config.toml
n_kv_head = 1
norm = "rmsnorm"
norm_eps = 1e-06
rope_fraction = 0.75
attn_scale = 0.125
init_std_up = 0.0228
weight_decay = 0.19
schedule = "wsd"
batch_tokens = [131072, 262144, 393216]
train_tokens = 1260000000
MLP neurons of a small language model. Each row is named by its layer, matrix (gate and up: input weights; down: output weights) and neuron, and shows model dimensions 32-159. Each number is 128 + 24 x the weight over its row's rms, rounded and kept within 0 to 255. A neuron's up and down rows have the sign that makes its largest values positive.
After each neuron's rows, "fires after" lists the tokens most often just before its 100 highest values on Wikipedia text that the model never trained on. A number after a token or word is its count.

L2.gate75 [112 110 143 131 104  86 120 175 147 152 141 148  85 112 164 121 124 100 110 126 134 168 147  80 157 129 125 111 115 111 145 108 130 166 126 133 123 172 149 144 139 114 119 124 119 101 120 114 135 110  98 123  99 122 159 134 156 115 141 138 166 129 126 157  96 145 123  95 110  97 141 112 125 133 163  72 146 152 153 103  93 109 154 118 135 123  73 123 118 136  71 133 124 133  86 123 128 141 108 105 154  99 148 120 200 125 113 136 120 159 131 158 134 109 144  95 131 131 146 157 144 153 144 123 131 119  72 147]
L2.up75 [135 143 119 139 151  75 158 158 126 164 139 140 135 111 163  74 162 110 127 127 122 153 124  71 165 129 136  91 108 116 141 105 159 141 162  95 127 142 148  96 143 144 132 133 128 113 122 109 138 116  91 165  98 117 154  83 123 133 102 117 140 153 111 142 100 105 166  92  79 112 134 126 135 100 124  91 150 126 158 109 116 119 108 130 132 132 103 115 138 101 132 118 125 134 133 124 129 135 136 121 122  70 135 133 163 154 123 114  95 157 148 135 145  90 127 179 142 149 149 105 165 161 152 150 128 103  80 127]
L2.down75 [120 142 125 149 142 114 158 141 128 143 140 152 148 133 115 112 116 152 131 159 116 115  82  95 133 127 110 153 141  99 107 100 151 163  81 107 113 143 151 151 105 151 116 130  96 115 117 123 108 137 150 131 111 131 121 144 123 156 121 136 169 139  91 151 153  87 109 126 154 109  98 134 117 132 130 148 132 131 145 111 101 126 141  84 152 139 126  92 117 127 107 114 128 156 146 103 105 153 110 108 128 109 112 139 102 136 115 132 145 131 178 109 170 129 158 143  97  97 124 146 132 109 160 121 151 111 122 165]
fires after: "\n" 87, " known" 4

L2.gate910 [120 126 129 160 133 152 142 104 152 142 124 185 160 111 162 118 149 100 120 150 140  93 168 113 134 146 155 115 153 137 135 195 111 115 121 152 137 115 106 125 112  84 126  97 151 102 119 107 180 137 126 134 166 108 117 150 130 130 158  96 160 156 125 125 123  95 144 127 132 139  87 138 116 130 128 152 143  84 141 124 134 143 127 157 123 139 118 168  78 122 104  96 108 138  99 157 138 165 107 108 131 132 181 124 118 147 124 124  69 100  95 117 103 134 137 133 128 174 189 123 117 134 146 131 133 135 120 110]
L2.up910 [106 146 108 153  80 135 145 177 133 186 143 180 149 118 158 118  79 131  90 127 183 108 166 146 137 167 117 139 150 124 137 148 112 143 136 135  82  79 117 145 131 130 116 122 171  98 157 142 122 124 101 127 146 108 124 156 128 140 144 126 137 187 133 155 101 119 136 127  62 116 140 134  68 130 158 116 170 128 114 152 145 141 149 134 132 118  98 156 136 153 154 141 160 136 115 163 112 169 104  96 135 113 129 153 130 125 156 116 143 107  73 112  95 146 139 146 146 167 136 142  81 117 133 161 116 117 112  87]
L2.down910 [153 112  88 166 144 150 126 111 127 134 103  71 100 118 132 168 164 125  97 140 125 110  79  80 102 107 146  82 148  71 176 167 134 140 107 113  89 127 141  79 155  98  81 116  76 111 112  81 109 103 102  92 115 137  99 133 141 102 125 126 116 121 155  79 153 101 102 113 146 128 128 162 108 132 111 166 166 109  92 117 105 124 118 173 126 109 102  87 157 149 112 115  92 166 138 126 121 141 137 150  84 140 154 149 125 140  69  83 119 146 123 128 107 123 151 112 112 148 146 137 146 133 173 114 115 161 141 151]
fires after: "\n" 60, "." 5, "," 4

L2.gate753 [141 113  97  75 125 191 155 132 120 122 139  91 128 106 127 132 173 118  80 155 138 127 158 125 122 128 117 123 137 150 165 133 144 129 160 145 143 123 115 178 162 111 139 142 141 168 153 135 149 139  95 150 162 114 148 161 125 113 135 118 145 135 151 146  91 117 117 135 157 119 148 116 137 138 131 115 135 158 122 102 158 170 123 117 131 147 120 143 119 138 151 121  80 127  91 165  96 118 121 140 181 117 143 135 136 116  87 129 132 139 164 115 114 126 126 120 154  89 115 163 102 119  88 108 140 163  71 161]
L2.up753 [133 146 130 121 116  69 123  88 147  80 129 136 131  99 135 183 152 131 144 148  97 157 146 146  79 130 120 117  83 114 196 129 162 138 108 146  71 153 105 134 119 146 143 100 126 119 118 125 148 145  84 130 135 120 124 131 174 144 129 118 118 168 146 133 117 142 156 123 108 103 179 102 161 112 152 111 133 114 135 159  80 114 127 116 170 184  89 148 141 114 140 118 160 120 150 160 136  97 101 104 138  74 120 134  74  98 138 149 167 100 158  99 160 153 133  60 140  99 105 103  79 148 141 125 132 102 116 122]
L2.down753 [121 123 143 145 152  89 161 131 174  81 157 130 144 128 155 117 106 144 152 124 184 144 144  81  85 136  90 152 130 168 163 124 144 165 116 144 120 121 124 138 130 112 139 139 120 154 124 122 131 128 127 120 103 149 137 128 176 111 170 131 109 131 188 167  92 130 109 144 131 133 163 133 146 130 141 160 115 118 134 101  97 125 101 137 139 117 123 150 123 120 155 128 141 120 120 165 139 162  96 125  72 117 141 148 132 170 104 158 157 132 138 163 124 139 111 137 166 143 194  99 154 149 126 118 128 123 111  97]
fires after: "." 68, ".\"" 5, " 100" 4

L2.gate522 [131 144 132 126 125 138  95 144 124 148  95 150 181 109 104  75 114 129 135 141 130  82 106 123 115 110 118 151 145 151 124 132 174 161 133  96  89 111 175 133 130 103  80 125 155 148 109 131 130 135 122 159 144 104  99  99 112 145 112 122 127 128 115 122 119 115 133 141 164 128 124 161 120 146  94 111 125 122 123 130 141 145 121 151 118 134 150 150 126  83 153 136 164 101 124 133 166 140 136 137 112 128 140  99 150 145 189 105 153 166 165 133 106 131 103 131 138 107  66 143  73 127 141 144 139  90 125 133]
L2.up522 [138 153 114  96 127 143 137 159 138 124  97 122 117 131 158 121 141 138  95  79 128 120 160 160  86  97 115 120  81 110  99 144 118 119 120  98 134  65 196 113 106 119 106 110 100 138 164 116 136 135 100  96 121 129 132 142 110 170 144 114 164 156 126 127 172  98 136 123 148 145 112 165  85 141 129  89 104 128 166 127 146 111  66 111  85 144  90 123 155 137 116 115 152 113 122 184 161 145 135 147 109 108 145 116 179 128 129  97 145 116 128 125 125 106 106  97 175  96 131 152 128 150 128 127 113 143 148 117]
L2.down522 [152 128 151 133 143 127 117  83 123 133 120 174 125 116 129  93 129 106  76 121 136  77 104 120 134  89  88 131 110 147 160 122 103 127 149 146  58 165 121 140 129 100 148 119 112 107 130 124 137 121 116 136 133  95  78 194 134 113 155 153 146 145 145 153 124 128 141 146 152 147 163 161 159 143 124 144 143 146 112 119  75 100 152 106 145 124 107 146 146 153  93  83 124 121  82 132 123 117 128 122 166 120  98 114 152 120 192  87 127 131 133  95 140 133 116 171 109 133 151 131 161 109 124 131  86 140 138 141]
fires after: "\n" 39, " (" 19, " \"" 7, "-" 4

L2.gate498 [113 151  78  87  94 130 126 123  95 126 169 103 124 124 126 124 166 111 128  98 135 108 147 144 149 131 100 156 122 135  95 132 112 130  82  97 118 122  74 107  92 149 105 113 130 105 156 137 118 115 116 162 153 131 147  83  97 120 159 139 112 126 106 165 108 134  86 130  66 131 114 124  91 139 121 187 112  94 118  93 168 103 143 118 100  75 152  91 122 108  97 139 112 139 109 125 156 131 122 121 115 144 134  99  99 139 124 101 146 136 145 127 169 107 111 148  73  96  95 119 134 154 162 101 143 134  98 105]
L2.up498 [127 111  73 144 120 122 113  85  95 105 112 124 141  91 128 112 160 110 132 100 128 149  86 172 165 105 113 147 145 171 126 170 109 117 110 144 162 105 143 119 100 134 142 139 174 131 106 110 116 106 113 169 146 119  90 145 117 106 146 146 106 115  93 130 163 139  88 187 147 121 158 133  91 120 132 109 130 110 157 136 149 117 167 123 134 138 158 153 194 165 118 141 133 121  81 117 106 114 142 126 123 122 131 140 145 133 104 122 154 122 126 115 161 135 120 108 134 107 127  91 157 127 134 153 113 122 122 130]
L2.down498 [114 105 105 172 112 131 129 126 143 122  64 127 169 127 109 125 168 133 171 128 114  94  96 150 117 134 128 142 154 164 151 153 137  98 144 144 122 153 108 103 129 130 139 124 132 106 100 132 190 142 116 138 108 142 116 119 149 116 143 136 180 126 152 105 119 162 113 157 118 133  75 179 123 133 152 125 106 120 168 121 129 149 111 130 198 124 104 113 120 145 145 139 177  98 118  88 108 111 146 142 119 110 154 165 152 130 118 146 130 122  95 161 151 136 116 143 165 120 134  51 133 132 145 119  96 150 170 126]
fires after: "." 28, "-" 17, " |" 7, "|" 5, " is" 5, " As" 4

L2.gate1131 [124 111  70 114 125 148  85 144 102 125 173 128 136 123  57 123 103 153 118 154 132 124 133 100  88 125 134 157  91 118  87 183 127 127 126 151 122 142 129 126 152 125 132 139 113 150 128  82 110 130 141 108 137 182 158 126 117 116 142 122 122  88 134 188 133  91  97 119 177 169 127 125 113 100 143 152 122 154 121 136 150 157 134  79 142 167  85 127 142 111 127 157 113  93 154 111 125 127  98 142 140 132  99 153 152 139 149 152 158 144 114 121 114 117  98 151 129  85 147 108 143  95 132 126 121 125 153 121]
L2.up1131 [133 139 139 107 166  87 152 108 149 147  95 120 133 104 156 117 131 128 144 144 145 118 144 142 108 123 178  83 111 120  91 112 125 162 101 119 137 142 128 133 107 107 125 166 107 130 151 130 104 128 115 153 149 153  79  88 131 145 136 134  99 169 115 124 152 125 155 145 138 152 192 113 103 151 141 130 145 140  94 100 107 146 129 131 137 140  94 156 124 151 118 146 173  88 145 136 160 118 172 163 126 129 116 118 156 122 135  94 122 151  87 155 122 109  82  88 102 147 126 138 146 109 124 175 184  88 113 162]
L2.down1131 [151 126 124 145 166 105 149  94 124 114 142 118 129 111 146 151 126 111 144 125 119 120 139 134 137 144 142 165 111 119 129  87 112 158  93 130 108 140 139 109 119 141 137 100 119 145 125 156 151 109 147 138 113 127 135 150 145 113  86  75  90  75 143 132 109 105 105 101 153 142 144 141 152 114 114 113 101 160 120 136 121 127 139  83 125 167 126 134  99 132 117 114 132 170 135 157 132 127 134  91 145 103 151 127 120 139 128 146 156 151 113 107 103 142 146 130 109 115 151  97 108 146 131 148 156 126 125 111]
fires after: "," 18, "." 18, " \"" 9, "\n" 9, "-" 7, " but" 5

L2.gate515 [161  99 114 127  95 123 136 147 161 154 159  91 153 109 125 163 133 147 109 111 179 120 119 129  84 140 155 118 120 134 138 114 181 119 131 183 134 113 133 176  97 136 107 120 112 110 138 142  99 120 132 114 128  96 137 141 132 102 149 122 117 142 106 151 128 128 129 138 142 128 117 127 162 128 134  99  96 141  88 131 124 127 129 154 128 190 121  98 110 142 119  89 151 100  96 110 130  83 119 119 126 161 130 132 154 159 133 132 114 113 137 134 145  74  78 135 102 128  89 150 118 154 153 139 127 134  84  85]
L2.up515 [138 126  93 142 109 135 131 109 120 136 162 143 157 158 172  94  98 141 137 141  74 141 143 120 134 118 128 134 175 131 114 118 177 119 199 134 140 106 119 121 167 158 130 160 107 145 148 121 111 112 143 118 160 106 134 149 144 118 103 124 103 113 121 126 136 100 153 155 151 145 136  87 106 117 136 105 100 104 163 157 100  86 117 142 157 146 119 114 101 112  82  93 140 138 152 136 128 105 114 125 107 120 165 166 146 136  82 156  69 149 131 113 150 104 155 156  92 135 163 109 148  98  91 177 109 150 127 132]
L2.down515 [155 117 127 127 134 114 139 129 158 129 111 148 142 133 125 143 130 115 150 142  90 120 131 123 118 137 132 154 107 146 109 102 145 119 143 122  95 157 139  92 118 148 113 124 125 143  81 147 142 127 131 133  98  93 124 117 146 114 143 116  88 105 106 124  91 148 154 138 157  86 136 129  99 165 162 142 135 134 134 175 146 127 130 119 109 128 118 102 143 185 113 124 166 109 136 132 148 128 122 107 136 121 111 121 136 133 157 135 120  84 139 134 135 115 108 155 131  68 146 114 124 141 159 168 100  92 153 114]
fires after: " |" 56, "|" 5, " Group" 5, " First" 4

L2.gate1292 [163 121 103 144 122 115 125 157 104 136 106 136 115 136 116 130 190  80 161 146  72 130 149  97  84 106 183 143  82 146 131 144 143 150 155 139 120 135 127 142  84 118 149 101 114 166 170 152 145 124 129 130 129 135 116 149  92 109 126 131 115 108  90 146  87 124 107 130 159 101 147 141 130 139 108 118 117 129 140  89 186 124 133 119 119 139 119 120 152 118 136 157 113 180 139 133  82 116  83 119 130 114  95 114 147 145 160 133 126 128 141 133 165 139  75 144 140  98 147 134 108 137 151 181 136 163 115  86]
L2.up1292 [119 144 124 146 114 131 131 155 129 145  71 128 141 132 141 109 112 114 141 136 104 124 143  94  98 136 147 145 131 116 119 143 131 173 128 140  87 106 151 205 113 126 126 156 135 158 146 134 152 110 107 150 100 112 137 165 133 109 125 126 160 173 126 125 115 120 184 155 125 107 111 167 127 150 106 134 126 109 118 111 162  94 101 168 109 160 145 121 161 144 166  90  91 173 128  99 116 123 135 133 108  98 104 122 149 142 118 110 120 142 151 112 147 163  99 120 149  80 105 142 127 169 189 155 165 173 111 157]
L2.down1292 [134 107 141 121 129 116 122 145 133 148  88 138 142 139 120  98 124 109 134 117 101 129 147  92 159 106 124 144 123 115 103 138 127 160 117  94  96 124 132 156 139 148 134  90 103 109 126 109  94 129 104 147 144 156 157 107 142 193  85 169 198 128 147 121 143 131 107 156 106 131 126 136 127 129 110 138 139 145 145 180 105 110  85 125 149 154 141 157 148 123 172 123 125 140 138 134 141 139 136 105 154 120  91 126 113 120 116 180  98 176 137 122 128 131 130  95 131 109  86 166  97 166  68 105  92 161 125 143]
fires after: "\n" 91

L2.gate400 [109 188 121 137 153 182  97 121 122 175  90 142 107 100 128 129 112 101 139 187 102 163 123 103 131  90 117 143 116 121 108 151 139 129 134 110 180  94 150 123  92 175 110 139 153 122 148 166  96 160 110 101 126 112 145  99 160 139  88 125 135 162 130 111 149 142 148 101 138 128 113 159 138 128 139 185 138 129 134 144 110 150 116 114 130  94 141 126 149 116 136 127 167 112 142 155 160 150  69 129 119 105 151 146 145 127  98  96 146 123 128 127 145 119 140 109 134 117 155 108 180 137 178 168 118 127 182 164]
L2.up400 [100 148 141 191 142 138 120 150 119 136  89 134 163 117 141 167 123 128 160 110 120 132 135 131 127  81  79 136 130 139 135 158 132 137 127 131 127  87 119 118 132 108 118 145 106 116 161 169 167 151  94 107 114 114 167 142 119  78  93 140 114 156 125 130 113 139 117 104 112 197 120 153 116 172  86 155  99  89 133 118 178 165 125 157  87 109 149 120 100 126 102  93 115 152 102 116 126 113 163 135 149 139 112 107 117 124  98 132 116 130 177 104 139 108 111 165 136  96 194 146 139 134 131 114 131 116 124 132]
L2.down400 [131 147 127 161 115 126  81 109 118 114 105 125 122 143 138 107 175 113 113 152 107 148 121 111 124 102 116 130 147 150 128 166 103 110 145  88 166 111 113 131 161 151 181 148 120 151 124 112 149 157  74 135  78 165 113 159  97 131 122 130 142 132 106 137 107 119  92 124 145 149  91 113 149 168 137  88 109 133  95 117 108 169 123 150 136 108  87 158 128 101 139 145 132 144 154 161 112 119 116 120 160 106 163 117 145 126 111 133 144 112 135 109 124 132 121 163  99 166 125 105 144 138 114 148 149 126 175  95]
fires after: " (" 23, " \"" 21, "-" 8

L2.gate469 [118 111 115  99 137 131 106 140 120 144 154 171 137  92 120 124 140  81 125  97 110 115 141 108 124 123 144 113 142 129 131 154 136  82 172 155 162 116 104  86 108 139 100 120 132  94 151 133 159 128 130 169 148 142 106 152 129 131 109  93 162 152 105 160  94 104 117 152 134 125 115 139 156 118  98  73 146 131 155  84 162 170 135 138 113 131  97 127 119 168 142 128 140 165 123 149 126 155 148 132 147 148 138 140  97 156  98 137 167 146 106 132 151 135  84 119 133 162 158 122  91 153 136  87 106 125 157 156]
L2.up469 [116 103 132 136 106 112 126 137 133 145 130 157 172 144 103 156 139 103 150 123 117 132 153 100 134 143 147  86 135 117 133 135 116  95 129 157 131 105 110 129  93 126 122 138 141 102 116 135 143  99 117 138 150 150  79 152 136 124 145  91 154 128 107 139 112 116  94 144 120 127  80 143 128 140 117 110 163 144 140 127 152 148  91 102 117 132 122 102 136 130 161 130 140 139 111 143 141 157 166 103 120 151 111 138  94 149 110 139 149 168 144 118 141 123 142 142 144 146 158 150 117 193 159 120 124 149 122 180]
L2.down469 [154 152 136 137 153 125 126 127 135 127 118 179 122  96 113 122 113 135 171 160 154 129 137 154 143 126 135 125 105 131 137 145 120 145 129 151 133  82 116 174 105  96 134 157 141  89 130 127 127 164 137 137 125 187 116 122 156 138 167 113  90 132 151 139 141 118 139 158 110 120 143 136  59 142 131 170 133 120 125 172 127 122 157 114 120 136 149 155 154 107 138 161  99 113 130 115 124 120 110 114 130 174  79 106 133 143 108 131 146 166 140 171 100 127 167 151 152  98 128 146 165 147 102 171 136 178 134 114]
fires after: "\n" 44, "adesh" 4, "-" 4, " Dais" 4

L2.gate1299 [124 141 113 137 120  96 140 118  79  74 130  93  71 102 139 156 130 121 146 116 128 152 136 168 189 131 107 166 151 134 109 161 116  99 135 168 125 170 145 139 138 105 112 151 172 126 129 135 164 141  83 135 140  60 146 145 155 123 147 113 104  96 102 122 156 139 133 122 118  78  63 139 119 142 127 182 132  68 124 130 113 115 110 123 135 157 121  91 104 162 108 134  99  93 104 120 121 132 158 145 111 141  99 101 129 106 139 168 133 117 127 169 132  77 133 149 145 117 168 162 137 128 139  97 122 126  94 114]
L2.up1299 [116 188 168 110 110 139 130 118 117  78 106 148 107 175  95 130 132 138 141  82 142 128 104 199  99 127  73 134 175  83 175 106 141 151 155 150  86 142 154 134 146 108 114 125 115 100 144 119 131 130 146 179 119 100 126 141 135 152 115 170 136 158 104 137 125 129 140 161 154 139 159 121 138 131 130 157 148 142 142 153  87 136 116 135 155 139 109 119 116 113 153 109 115 111  80 157 116 124 125 114 116 136 115 165 130 118 112 186 128 136 168  75 127  73 139  90 145  86 119 134 156 132 161 196 133  97 122 123]
L2.down1299 [155 126 119 130 124 131 117 125 147 107 101 128 117 150 104 117  99  95 115 133 127 131 156 124 143 130 119  88 146  86 133 163 120 131 151 134 144 126 139 106 149 117 151 127 114 121 114 145 144 113 121 156 147 133 152 113 169 151  61 127 151  77 113 163 129  96 121  86 149 112 104 140 121  51 142 105 142 145 145  93 112 114 135 115 150 148 139 134 143 122 163 124 129 134 100 118 101 108 116 134 114 119 150 119 120 121 139 146 134 127 150  99 150  66 132 118 111 104 156 108 112  73 135 123 102  61 131 103]
fires after: " |" 47, " Party" 8, "." 7, "1" 5

L2.gate368 [ 46  98 165 147  99 121 116 108  97 185 131 138 127  99  83 121 157 131 128 153 128 148 111 140  72 174 110 160 142 124 146 153 140  86 113 138 165  95 140 118 118 124 119 118 126 103 136 109 108 146 132  86 153 113 116 117 109 111 116 145 117  99 153  87 119  99 108 128 140 141 136 138 132 143 151  95 154 142  97 158 143 142 100 108 141 108 155  86  98 126 144  96  97 144 110 105 117 141 183 159 142 141 135 113 135 149 114 150 136 116 106 129  99 115 130 170 138 133 120 124 110  98 148 146 156 108 149 130]
L2.up368 [148 154  95 144 103 101 105 128 145 168  69 140 138 114 141 141  93 125 114 115  96 123 163 109 134 144 127 123 142 101 143 115 101 123 147 152 114 153 159 132 151  78 104  87 116 130 101 111  82 119 109 126 167 133 125 170 135 128 134 130 134 120 162 163 127  84 109  71 107 143 114 132  94 130 155 122 139 144 139 115  90 116 136 121 122 142 129 134  99 147 142 148 142  98  95 157 154 146 139 130 143 112  98 139 163 126 199 136 113 102 133 131 117 132  90 151 154 107 132  76 115 142 165  95 109 146 192  95]
L2.down368 [107  95 104 140  87 145 116 102 170 158 110 136 163 156  90 159 123 108 117 160 116 139 132 122 131 167 106 175 137 123 129  89 123 127 129 131 145 111 147 168 136 129 129 119 155 124 130 105  90 133 120  89 108 162 153 123 104 136 141  97 139  58  99  95 138 126  80  79 140  89 125 123  92 148 113 121  99 149 127  90 171 123 150 164  89 126 115 101 101  98 121 120  89 130 137 128  79 121 142 136 119  92 141 124 125 117 159 108  92 122 110 129 127 100 110 118 165  84  92 149 125 100 141 130 127 171 147 162]
fires after: "\n" 42, "==" 7, " for" 7, "," 4

L2.gate967 [102 139 119 142  92 133  81 174 150 166 140 112 148 175 123 166  96 105 135  93 117 112 138 127 126 170 126 121 146 128 128 142  89  95  82 129 118  88 115 123 133 192 152 120 146 112 148 144 157 113 126 100 149 157 166 114 138  80 133 107 160 131 128 109 151 133 118 146  76 120 117  95 107 150 120 104 133 131 115 175 124 134 150 133 116 106 119 144 136 118 170 104  49 126 115 113  91 123 136 173  78 128 153 127  98 143 127 113 118 132 128  99 156 133 110  94  98 126 138 165 179 129 151 139 121 163 107 110]
L2.up967 [145 153 168 121 114 130 136 120 153 121 174 155  92 124  89 114 143 139 125 139  92 136 138 156 163 116 125 110 147 147 142 115 112 142 124 160 101 123 119 129 109 125  98 126  86 162  79 153 130 137 122 152 136  88 104  75 126 112 120  82 139 151 133 142 142 108 112 117 109 104 145 159 130 158 113 101 164 151 122 130 107 111 142 177 145 113 129 134 138 164 128 158 109 146 142 157 141 132 139 145 149 118 139 122  87 123 181 167 100 125 114 107  77 144 140  95 151 119 154 167 111 112 157 131 123  72  84 168]
L2.down967 [119 144 112 143 120 136 120 162 113 133  81 143  98 164 146 162 152 152 100 141 122 145 129 122 116 145 128 154 146 140 107  81  96 103 147 129  95 144 104 133  97 103 144 146 161  80 111 118 136 105 117 132 123 135 143 135 151 130 103 104 105 134 122 125  95 167 127 127 119 108 200 149 114  95 114 110 120 149 128 164 104 107 176 168 129  50 159 126 150 104 132  85 125 121 137  74 105  96 108 126 135 122 147 109 144 121 110 101 114 135 106 137 126 104 148 106 126 156 157 133 122 123 137 124 130 116 126 124]
fires after: "," 54, "E" 9, " than" 4, " |" 4

L2.gate1430 [ 99 142 159 103 136 128 137 147 114 118 126 181 132 157 118 144 145 106 124 122  89 139 105 112 136 164  90 133 134 111 122 138 152 115 151 116  89 152  99 137 144 142 123 155 110 113 106  99 137 138 159 147 125 140 189 153 144 118 122 167 123 157 110 193 119 149 125 121  96 134 120 165 126 147 118 161 161 111 126 161 113 107 117 186  64 125 127 134 127  79 163 114 129 126  83 114 127 133  89 145 112 105 120 130 124 155 177 188 135 117 119 119 142 110 111 135 122 156 145 140 150 132 118 122 122 134 140 138]
L2.up1430 [166 154 112 103  91 114 124 141 147 106 145 147  85 149 111 149  94 108 137 136 162 129 112 112 116 114  82  81 102 133 124 120 128 121 128 139 108 105 105  91 125 131 170 137 142 132 133 149 182 163 126 145 151 111 178 102 166 134 160  96 121 124 142 182 135 109 143 132  75 112 137 145 114 168 104 132 129 112 150 162 117 141 128 115  81 124 135 125 140 133 123 100 125 130 109 120 110 179  80 123 144 140 131 141 122 125 135 154 138 101 164 113 154 116  86 128 148  77  83 134 120 141 138 103 131 131 138 148]
L2.down1430 [114 132 118 114  85 102 121 114  78 121 121 152 129 142 142 150 113 111 177 101 109 127 190 100 124 175 112  96 132 168 141 127 150 147 146 153  96 164  75  60 140 122 133 121 141 161 135 126 125 174 176 153 137 112 144 126  99 189 127 124 100 127 143 121 122 111 131 109  95 142 135 136  74 156  78 128 130 130 155 186 123 132 173 144 113  91 137 110 117 146 202  74 148  96 155  91 114 123 120 108 149 102 113 139 168 110 103 150 161 153 141 106  90 140 110 140 118 185 142  86 140 118 122 108  98 139 108 108]
fires after: " |" 35, "," 23, "8" 5, " 5" 4

L2.gate58 [143  89 126 114 100 140  98 147 162 117  94 135 113 150 124  56 113 107 143 150  96 147 152 124 157 128 142 142 111 131 143 153 159 112 149 154  95  69 178 163  95 141 119 128 125 130 151  76 123 137 147 163 140 169 122 127 130  77 121 117 122 160 165 139 124 146 109 161 152  92 118 102 100 128 150 126 149 165 117 129 119 162 151 160 124 151 100 144 135  84 115 157 180  89 108  96 121  87 106  93 111 114 139 124  86  93  95 138 165 172  89 132 140 107 152 119 120 135 156 148 139 183 126 115 154 106 138 165]
L2.up58 [131 136 122 125 101 141 153 176 133 122 101 130 163 111 139  95 110 169 156 129  49 214 137  99 135 126 137 114 133 102 189 126 145 134 117  89 131 134 150 161 155  92 116 131 125 132 118 121 149 112  98 166 166 138 134  41 135  94 158  89 155 148 114 145 141 127 146 115 102  95  98 121 155 132 129 146 139 143 146 113 164 123 110 141 135 135 130 138  65 118 155 118 131 120 105 125 166  79 122 106 141  58  85 124 140  95 109 146 118 106 108 144 121 108 108 101 155  99 143 145 154 163 144  93  76 115 124 114]
L2.down58 [160 131 166  92 148 151 126 113 123 145 120 160 138 133 130  98 161 111 103 136 114 157 186 154 151 138 134 151 138 159 169 134 122 126 114 111  84 119 139 173  87 106 108 123 125 122  89 100 103 110 111  93 102 127 134 117 111 127 136 105 116 138 147 146 118 149 109 129 128 146 101 114 115 129 103 169 139 134 140 133 115 142 125 131 114  95 117 124 126  80 131 116 173 119 134 102 122 117  93  83 164 116  69 123  85  72  92 150 139 139 101 127 144 128 121 100 153 133 136 127 145 121 147 164 140 123 145 223]
fires after: "\n" 85, " —" 5

L2.gate1056 [147 168 133  93 108 129 168 126 131 109 133 102 151 123 120 134 152 100 165 125 144 169 139 171 142 131 144 111 144 154 156 159  78 121 113  75 129  95  99 151 183 128 142 149 202 116 132 164 141 110 130  97 144 153 165 129 178 109 162 115 106  86 146 172 139 118 153 137 134 126 129 107 146 104 123 159 120 170 146 146 139  98 133  92 122 143 108 175 116 111 129 182 127 144 138 156 114 136 137 105 136 125 101 137  93 103 126 126 150 117  72 136 149 154 118 102 146 129 129 126  84 157 152  76 106 128 112 132]
L2.up1056 [116 125 144 179 125 129  78 147 123 123 146 138 128 116 111 112 116 128 169 110 124 135 145 135 132 138 120 132 116 175 125 109 128  98 121 142  95 122 107 174 108 111 118 123 118 116 144 152 124 121 114 102  65 115 129 124 134 152 113 126 149 136 147 130 136 135 142 106  91 130 124 105 128 123 120 119  72 139 123 129 115 129 129 142  95 185 132 102 106 136 113 121  79 156 134 109 121 106 128 156 102 109 131 106 132 109 103 105 125 102 111 119 125 120 124 150 119  83 105 144 102 145  79 113 142  70 189  91]
L2.down1056 [132 113 152 176 134 164 127 112 168 146 170 159 160 155  87 137 141 144 113 148 113  54  95 113  98 109 122 106  91 167 105 145 139 155 134  99 142 123 114 147 150 165 157 131 132 144 132 177 140 127 129 155 128 107 135 154 116 169 130 125 113 132 114 109 161 144  79 145 117 130 136 146 161 145 106 104  81 155 116 128 113 123 104 114 143 145 148 114 137 127 110 112 175 119 124 139 132 189 154 122 123 114 158 107 115 110 134 174 157  64 154 125 108 164 144 117 117 129 133 106 124 151 123 162 103 152 126 123]
fires after: "/" 21, " in" 9, " (" 8, "th" 6, " had" 6, " which" 6

L2.gate795 [134 135 119 136 156 142 130 170 108 118 109 158 127 156 150 135 109 145 128 157 131 151  90 123 151 126 106 121 118 145 135 140 118 141 131 117 150  94  97  98 140 114 167 138 101 109 133 115 114 160 120 177 115  87 127 139 183  95 158 156 129 121  85 139 153 118  93 135 112 126  88 110  93 140 144 173 118 130 179 112 141 141 120 154 153 104 147 105  63 120 137 168 121 119 120 126  79  92 138 113 114 168 156 140 135 140 134 143  99 151 143 125 155 123  94 153 112 104 114 143  96 121 112 125 142 153 138 143]
L2.up795 [132 130 138 164 126 117 105 132 154 134 100 140  83 122 120 130 151 109 121  83 110 142 109 109 135 125 151 111 130 136  97  96  94 142 127  98 127 105 143 103  96 131 114 160  90 158 139  95 110 136 133 118 109  83  84 134 149 146 125 135 102 153  90 115 152 134 114 130  88 118 110 119 133  97 138 130 143 140 172 131 151 101  94 158 125 151 126 115 121 119 118 123 117 114 155 159 123  93 146 128  87 134 142 152 163  99 102 154 101 173 123 114 124 129 111  92 139 126 117 148 122 120 114  73 110 159  81 133]
L2.down795 [170 103 133 143 154 126 127 119 110 130 142 119 105 134  89 170 141 159  52 129 117 140 105 121  99 108 114 112 145 153 120 109  80 110 127 102 146 171 148 161 141  92 112 165 113 106  68  81  84 150 128 106 143 138 105 155  88 175 147 129 148 128 132 122 120 130 160 107 135 152 164 151 106 101 135 149  83 107 137 111 118  87 142 122 136  96 165 112  97 126  92 102 161 139 127 132 160  96 124 129 138 121 172 145 165 134  93  54 103 135 122 148 147  98 132 140 143 164 115 152 129 115 185 119 135 119 113 137]
fires after: " the" 38, "\n" 14, "-" 14, " (" 8, "The" 6, "===" 4